config.yaml
n_layer: 9
d_model: 256
n_head: 3
n_kv_head: 3
head_dim: 128
d_mlp: 704
vocab_size: 1024
activation: "geglu"
norm: "rmsnorm"
norm_place: "peri"
norm_eps: 1e-06
positions: "rope"
rope_base: 10000.0
rope_fraction: 1.0
qk_norm: false
attn_scale: 0.0884
bias: "none"
tie_embeddings: true
parallel_block: false
extras: ["capped logits"]
init: "normal"
init_std_qkv: 0.0635
init_std_o: 0.0122
init_std_up: 0.0635
init_std_down: 0.00903
optimizer: "laprop"
lr: 0.00132
beta1: 0.95
beta2: 0.99
weight_decay: 0.17
lr_head: 0.0108
grad_clip: 0.5
warmup_steps: 503
schedule: "wsd"
decay_fraction: 0.762
decay_shape: "sqrt"
final_lr_fraction: 0.0
batch_tokens: 65536
seq_len: 1024
doc_mask: true
train_tokens: 544900000
steps: 8315
dataset: "wikipedia_en"
MLP neurons of a small language model. Each row is named by its layer, matrix (gate and up: input weights; down: output weights) and neuron, and shows model dimensions 0-255. Each number is 128 + 24 x the weight over its row's rms, rounded and kept within 0 to 255. Numbers have three digits each. A neuron's up and down rows have the sign that makes its largest values positive.
After each neuron's rows, "fires on" lists the tokens most often at its 100 highest values on Wikipedia text that the model never trained on.

L3.gate378:116132090109161129139114096158109165113129132110140139080094151149094153098145121173083108137125121113101155137131097106119149127085119155140122151116136109139155142086117104135098097103125115129136123134137123138202100127113145117146089162141121147134107117127111149092112106117068141127160125101150133114132136129131143159127126149179159104098157127118121131110108101139084140094112121153139120125160143144135065091122132143131153088116146143124134112138108160106125142146174111127169132141103174136112119109138185098131119146165144123101136093095092147130159107100145134124104202158153139081118102124102152138089119158097108137113154150111116155120089122134135155115098126188111130151146141143132099086153172163145127111107147140133158123120172083111189138118100119
L3.up378:127119107132082156140153135143155098177114140096135139154130102167099143132166121109108135127102174126138120135171098108101112151121183161135103097119141128149103096131102119088127133148133134150134140136119120101107085131205120159148144096138126127148073100164134100105110128104134144117138132125126152136122119094131098126075153167140116158171156148130159136102149135144143182126130141142113145148161091115137146125114125189157114110140115087130164136139118132143161086132151105157070125123103135107107118140147199133124160146118108099126141164122163105109109132071108110159145111094096103129145129135164128122151133114134150114151124121157156148122158111174099088116126090129164086107148167140165151047111118140110113120142152137114141131141138101126126128117133122
L3.down378:111146139131166105122128140145095136089156121136150110124108133117144120095090139158125105100109138121100140108092151093140180117117112098162133121142112112153108162129147158138132124142115163077105123118137104164152146119076150139098133151143117101110140136098129131151138136121108110128102136126147131106092106145121162105158134131101136078100119109115138122110115119117165095106095112148138170122130154112128166123115123075099133120124135116138103083147152124104115169100127130112124174100122110120181140140079055113153102123093155167135140132103098129173133130194109151098141111165108154113141106128110152162129107120082121098100163120092069104145098165143148124120110128136072120125121120091129169165152175078154130125155100161116134115132136178114131162123108137
fires on: " "

L3.gate419:112153182141135127114146132114124146156097076107129108094134158136132149140141095166145160147099149120139130121125138068141139148147084138142130163158165158145118135145152148159078114077101133176133167106105125147109076114095116158178145172149113133128146127108116119138174104131148143171129129107137129143162134193132141133137101098124092147126146184075109123138124126172148126129122117138161140164128146143141121092153129169121151139116149121131115112135146164089085111126160155104132131119077114144098148097094125137130091162121169144130123122136121112142120108107170148094076099132143110142102135173159104122146120131167138148120114134163106091133140098131158123113117109095076114095172140127105109132124085143139131114120133110106121069142127130145157147127160119
L3.up419:125135135116141121146106104132080115115113182137115125100128119180124130124130069137126136139114172113151117120171083140136153112119089116133133108147129136088156149115146123101117095129146088116170125157112115133143160136145125111138114134129096111136148144124105166134115161085121119090096121130124158141142110131128150169122117143109136134186154139137099160141132134160137098121140124140115121148100150138146122129109145110115168144123185158140074137134171144124125130130154110086130132098065165119174144118115106143120123121181142138079119110107154152095193082104132142148097117169094101098156163120151169095129172143137106152118117110127099130121148111125116093120140088103121154139151165090096157125128125092122100114101162159121058074127151110102154121142101135
L3.down419:117126098118117137122131158124176094138136089132117136174131130108129115112131184133100090136159073132100132108126125166115106150171192102105144101105127107153087124167111155121156148159109149122099112144143119136103123156114180164100112129124135119159115126128206077094111115148121143131173104150142112099112136105097116116125129120126139106110094116120173102090119166115112134134102131137101139093131093113110120146113114157166126110116068114134159143129099100125124152108153133175101124153189089130092102143173143121127138145126121097182127143139134130136079156147115100105142131138141156112135106108081093159153148139104142121135156140119153138135124149133137140151125149128140135123083118137180139099127154143152132127163105146150193173115136102117096138124139122
fires on: " in", "al", " R", ";", " N"

L4.gate577:145136084152123153144178130104133092105112134160136105117162133126111165096151127100145127111133124110137141122166124131117123142132105172077123130102128151138118183126131111158135109160130146112047110126156109088094092161153084081118117116156129136173142091140118156150118149123146143124091169134130155175083148147112141077105103124109140107139085139091123134143101125151143096152111122155153109127143175118136154127175176142116170120108101127121136158156131109138163141145140154082122117140144138137118167135107127083159136120123140115151088140138143153144101093133116060116131133111114078158149120131122120077117129167101126091103111165139147188112104118120143113157099116128124152092181129138135131133107141146125145116117171138148119128104124137133145144114161097
L4.up577:089120142110119158089141118116134128136152091133101172089111102123129127129149138134134131155146131092139115134151100087115164120154160166125120128146129175116094123117103099176091133153154105129128126095132129117101122140130136141092147088134119090142177124114126161130151141144166122124116123130087116112149074121129166108162161115168145150150123153103116136102148103147157103109159135122099115135170124142127075117117141116131097112148096167157117113145122133140134054107206167116120117151114148134124108107129161158150166093149123124142111165117114137125096125115158156104150073118171115137118148155128113108150156162123132162156138083093173100130110075112122161142151126161151110130118120096089133177135160111107134088109157155170127110152093110114127137131117142
L4.down577:128151137154122080116125111123167120101144120177126132109162125129110163111104118152079097101136144106125121142108150128163152136125128147108113138142135155139133135107102083102159151114114115137116146090144118141104143135174079113139133103125091146111104105145102107116138106103132121139131145141174147140140098119131092157119125159077139123121122154102109173122106152198115157086134148135152098133159157078184177131164113127109166193090134125140135126101133132119172173092122125130161099121172083113116113122120119109153149086128119133094099102108138131131086138130144105124111127106130120127150132140089183101138168098102137128080115163136113146132112155125110086110150141156154147142136104157123165140130115137146101118165096120117149096139176176159158138140164121
fires on: "al", "g", "an", "ong", "ang"

L3.gate103:152119112129103165150147152123114133124128144116094127104113143158137131146106102114154147101124161151106162149094121111096129113165171167144110154169158095133138105111116093160169118104122135116131132139126132104120079148154137137150126125149133132105138126106096120121122108131118110131123104113157123138141106118130161145135145143094132139131108142131112134151109150109126220126142133163084167103131133141145088141116127154161169135120144119113161138163100150140180144090168123129138152132159116136141155091134119141133095108144159115140111108134100102121164133102107141080154181088134091119145171092169083130099148159165114152113104101169137086156152086179122114136102129119119134139152157135172156061138089177112126121094156178148152154133141136140102134100159121
L3.up103:135151163121092147154179090126136143133135089134116116076156100100140156127141103162119114153150087111103140137148106151085131130180113157135099172105121121061126107110109163136094086136133119134111184167129147129136118124177129067158126158105152134134116144133158141120116103126096148058137148112126113126140164118126084121148132130149112148124126127123105137149119148146157162106117143133110181132123155122128070110095114135131167155149101120141161091102150154121133107177160131152169115166152119092132165104131096134123115183076139124125109087127134136099116108100135123142114113171135109165130130115141104125125157106157104129123136105125120103134084101094111114121166156087172128141104125137141156113138085133155123130118149089142141116125120088124119137113101108
L3.down103:124096088117131149042092170128078110119121151139112154173110154117110094102092161144149167122074152108109151135146128110134106124079157107142148132097086138170110159143139100121132142138094159138135122099160093145152158138101116182124119120170093140100119111116108100107115129139153080155110124170176106125141143131091159124140107118097133114134134124126118113147130099129135099151130108117146096106114111130115156138145122102123091119079121123140082136153132116145127111094101134118089155089094119169146113151113126138125141089148096128109087176108121162156109131157137101150109143174139153103113125141151160123117118144108152083117088085170122148090160117132137116149091126138097148107139144146109157120074155118108137104114116140153155153126128122127122162134117112
fires on: " ", " I"

L3.gate702:121107121083151113145134097152109050102078169102075120120134159153111141109147128118152128143114119149126108140121152137181132099169132128133111158121093135108139108148126137174136147084158085133117141087162142145134132151132127164129130098102098091115119104099128191130154162127108103158138148137114145132120132095109108099160178120135159141135129166161117107113101108164140178107136148117132153105137129126110111143101141157144188123087124111145136098131105114110198114139165131121116110092125155086140109112145147126140107144109097139109106136107176115104162144124124148111137123140129171146190121070157111109125155149130144116083129135097158090100087100130142121144095131140157157154102127124110146112091093121110143134117128114139138096111131087107121139118145116
L3.up702:087156122160168134171114115174128077116156150097126100143159140157088152131128105103161111151127158092126179139146089128124148107123150152140135114132133161093131125108124100088144119147116105093158152130157115124145087081116091125150121118168153092142147065138162164130149102104141117130112120155102101118143141135135114124112152114115147132113159113074122159119140113135117119107167137109152108088167133147097134161105123149119168136098135086114148105116113149132095147151123085129121119139096127154148104133113144137104148123129149148087131113134161154108101089071157127135110124127103139126142116135148092117122097145092087137146127136129120122152140172087101177170140149159127119148146099150127116104123082046149152107100125140136117124132136111184129094101157147
L3.down702:138082098141100096089140131108121152174139175158115142124107121087160116137120159174132137137112128119125143144123168144108128145088163120130111095135126080154110148157143133105104099149140150120114143111123137126110149130099132123087159159125116175090139148111092101121131116146115128128133104085140125124109152090104165139120130133132143129115118125173132110107121122128173146152091119154144112117094080112125119063194128110148161124120131121148130107149132128126128139112113167132124142098131126093105139152118054133121128098129116134149103135095104103132146157177105119113137170099143115095150172117110176138108156118126148120126139092115129146152110066148151116131072124121143145092185142075130136183105162153148119117112095194124149117124140151106143165141110128
fires on: " ", "2"

L3.gate189:119138152115153144150106113119103152123154094114109160122107145174132092138150133129138118171134124119164107124197094146081161179107121154110119163132136149182144093130129118111087149137149117136143152110122141146111116142138119146177118110133130094146155156153115087131150129129100114103138125138112138139130175123123125092115138153098121091145160117159141124120107093131117138109129087160119105176133177128144168132099086153131111082163087126144147118109108101168134147127118192138080109135178124129159110122146165138112106142160136133118094106107122112152127126129124171084162129159136108157183135159122159112099137107126159136174101136126090097135144111149161111076125119140158110149151156150135155103181137149115127145110117084112133103163120105118133088141095116
L3.up189:151070139093120157113134163163155126149147135123137152085136134139107065127158136073157137125147160121143163152157124166173179119129124149101144117142132170122153144104132112112148172114124174152132125109124131147103132143165134105179074129130136146109112120174104123117141088081102136060156117127132122127136092141112106168137098102141150103158142126128149094104105108134104135112135106139125077137121129124076100097128113162123091122130106105174139134136087157134112085127164136158147153100117119134146125131075145077092089111129142110135144121087135140137167115117102150135121119122160107146147163138155083167136126126115131149120123126158186114140110125134110120090103136125154109120116113163122137136136112132098114113118113101083103100093152082091123120130140127
L3.down189:117162093154141113147142155076102125124113131093118098128116140116151207120064120174094117092144089133076097109104129098104076109144130133132094161125087083147091113138111156148122101148112127149110118139119123095182150139097133151104142120136105094105120137088139122114108152165132106193110141143126144118126130090129160118130150125087103148076116152126101118142176113110111104151117109097139174078164125141132141150125151112127141151104141167122094122142167116119142114131124114101118143135119157125109132127173102170149158170124142157118112143136112113155069127105115115105112138128100153115103108146120169135123155131150111126140123116095085144127122137111137144144179139121116146129128165107131119125117166125141139122112131156162157176156097160163159153108111137
fires on: " ", "198", "197", "196", " ex"

L4.gate693:142091109147114129146185112172132128124145178093099088088086167137113112174122124139114128129130142082127138172126134145119103097072152114115176089095103115151136108113119111144135110146143129047146145110161129118077125124127145134121146056166123180137099145134152129116105138137130159107091139124147114109158147093142120083141154124118139122152121128125157103106107109147108169084123123123130132131122148135098101149104087141113117096135121106125125133165133109143120166146174101105086138144149167135122129120096106105104121145114112141114086125132169122103149146094141138130139136075107117131100102106119121114142133166156143148099148173124127134156095113122124115164188127173103112099153099134110159151106123107121119146086122134137112170151122116129132124088171123
L4.up693:108146118159133100175119107126111151139100154107117140131110114145130149115167142106112159127146132115125163142093104113173110134115107183119113138116129139105128108158127146153086099138122149145112114075130160110131070088114106131122162146129129095121124138135138181122123125121149120151136116131105087097111131123154116141099114170119086135143162143064151143177120148134126134172139111104148123148138130143136091141121105130149132069128140150121122139116128147139157115112099155134179139137113112095131158193119112136144132142091106104116121182091108128140064117113119184118110101170091120146134126102175144157165117127182148113142143124114068130123098065131111117120108118125134129136132095128143149127092166161104133132099133188143139141120168140084147105088130130
L4.down693:118119088116131128111095109186118136147116142179145104095089138122139149140171145148147103147081135155070094079139144136135128169168147079121126149123112128144156145124159094133159131117108154080132123133111098119117094166141125142102123151108138142145157120157120110127113143122094126111138155124136166112107133102131161120133184097092095128130125102147117128120109130073107149098146141147106135110104136158133166085159123117122135125159118103149083120171114125135148187157117086136105135111125083109128146118149130133117114117113114182136090144100147135143129107125146120113171136134163122117146060114162105160120048122077152096092106116124108128149103147138123149090160087089119139125116152109143147117115106084151129150132133114115091114124129164156136136128121105
fires on: " ", "3", "1", "8"

L3.gate560:161137140107128162160156113111127122130158127108153092098112109106111113116126125128139160135147148105140104096146096123083127157162105098118101130131141142092119087118123151146115134154108139145148139157108090103155083169132121089136104120124137180132089144142159081125155091142135163136133085114133119105157144121157098098133099111083121108193133133115136135082143155112119121120139144139138119129127114180151106114082148124124196103108126082092121149130137130099129096123133156108130123102144139151114122088131109125158120127128118097118101142147105095174188157115094143076142177144101152120106156158079119104114176149126155124143141098134115146173144178153114155113102162150145141086126130102139118107119123107118111136118154120179097080107146109130131145103098126
L3.up560:111108134066155146113158108148175128186098134095157106143111141122169147135143112083120148131142132135163154103089096127098144124137112137102102085136159145118130122137153126146106104117181156092164122142103106132122169117134126100121104139125135157121157117164098109131104134130112128139111152106087140148137158129148079117102105170109105139153108115109107122123103165173136131105200147122147113133122118174156098099118151142140128140162137094153117124171119152156122085138163134143160135147165151105162121096133090106130134114155114136150120157109153114119125158130119144094187128168134158155091119114146124085133127143166138121119133106143102163113086130149163091188119128146093128110151144121084116100109106136101100144159085105097115124122160112134084110109123135
L3.down560:132146093161119103111106097144075142084114127153071155109158140138086146137117146200120123110112152131116132140138162127135130130117154110151190172130068112138157150115117147121160137128089124152122146092151137143164109123118131170128148101104104096139120147090147108111145118121165115106158143156165122100093122129087147111151104107144150120087153149137131114118157107104126106150098126087127175112150136090130142163162133126135142147128138148143146112090140124144113160113091113110065181123065098150120147168107154130108126158087149126128134104156087145114112110123172093151089110125133101110133143142130113179134121109118136104134118123110163100136140115147099148092119103094153120135098106137144139156129156105139160093122148163143146121130083146160147147135135099
fires on: " ", " K", " I"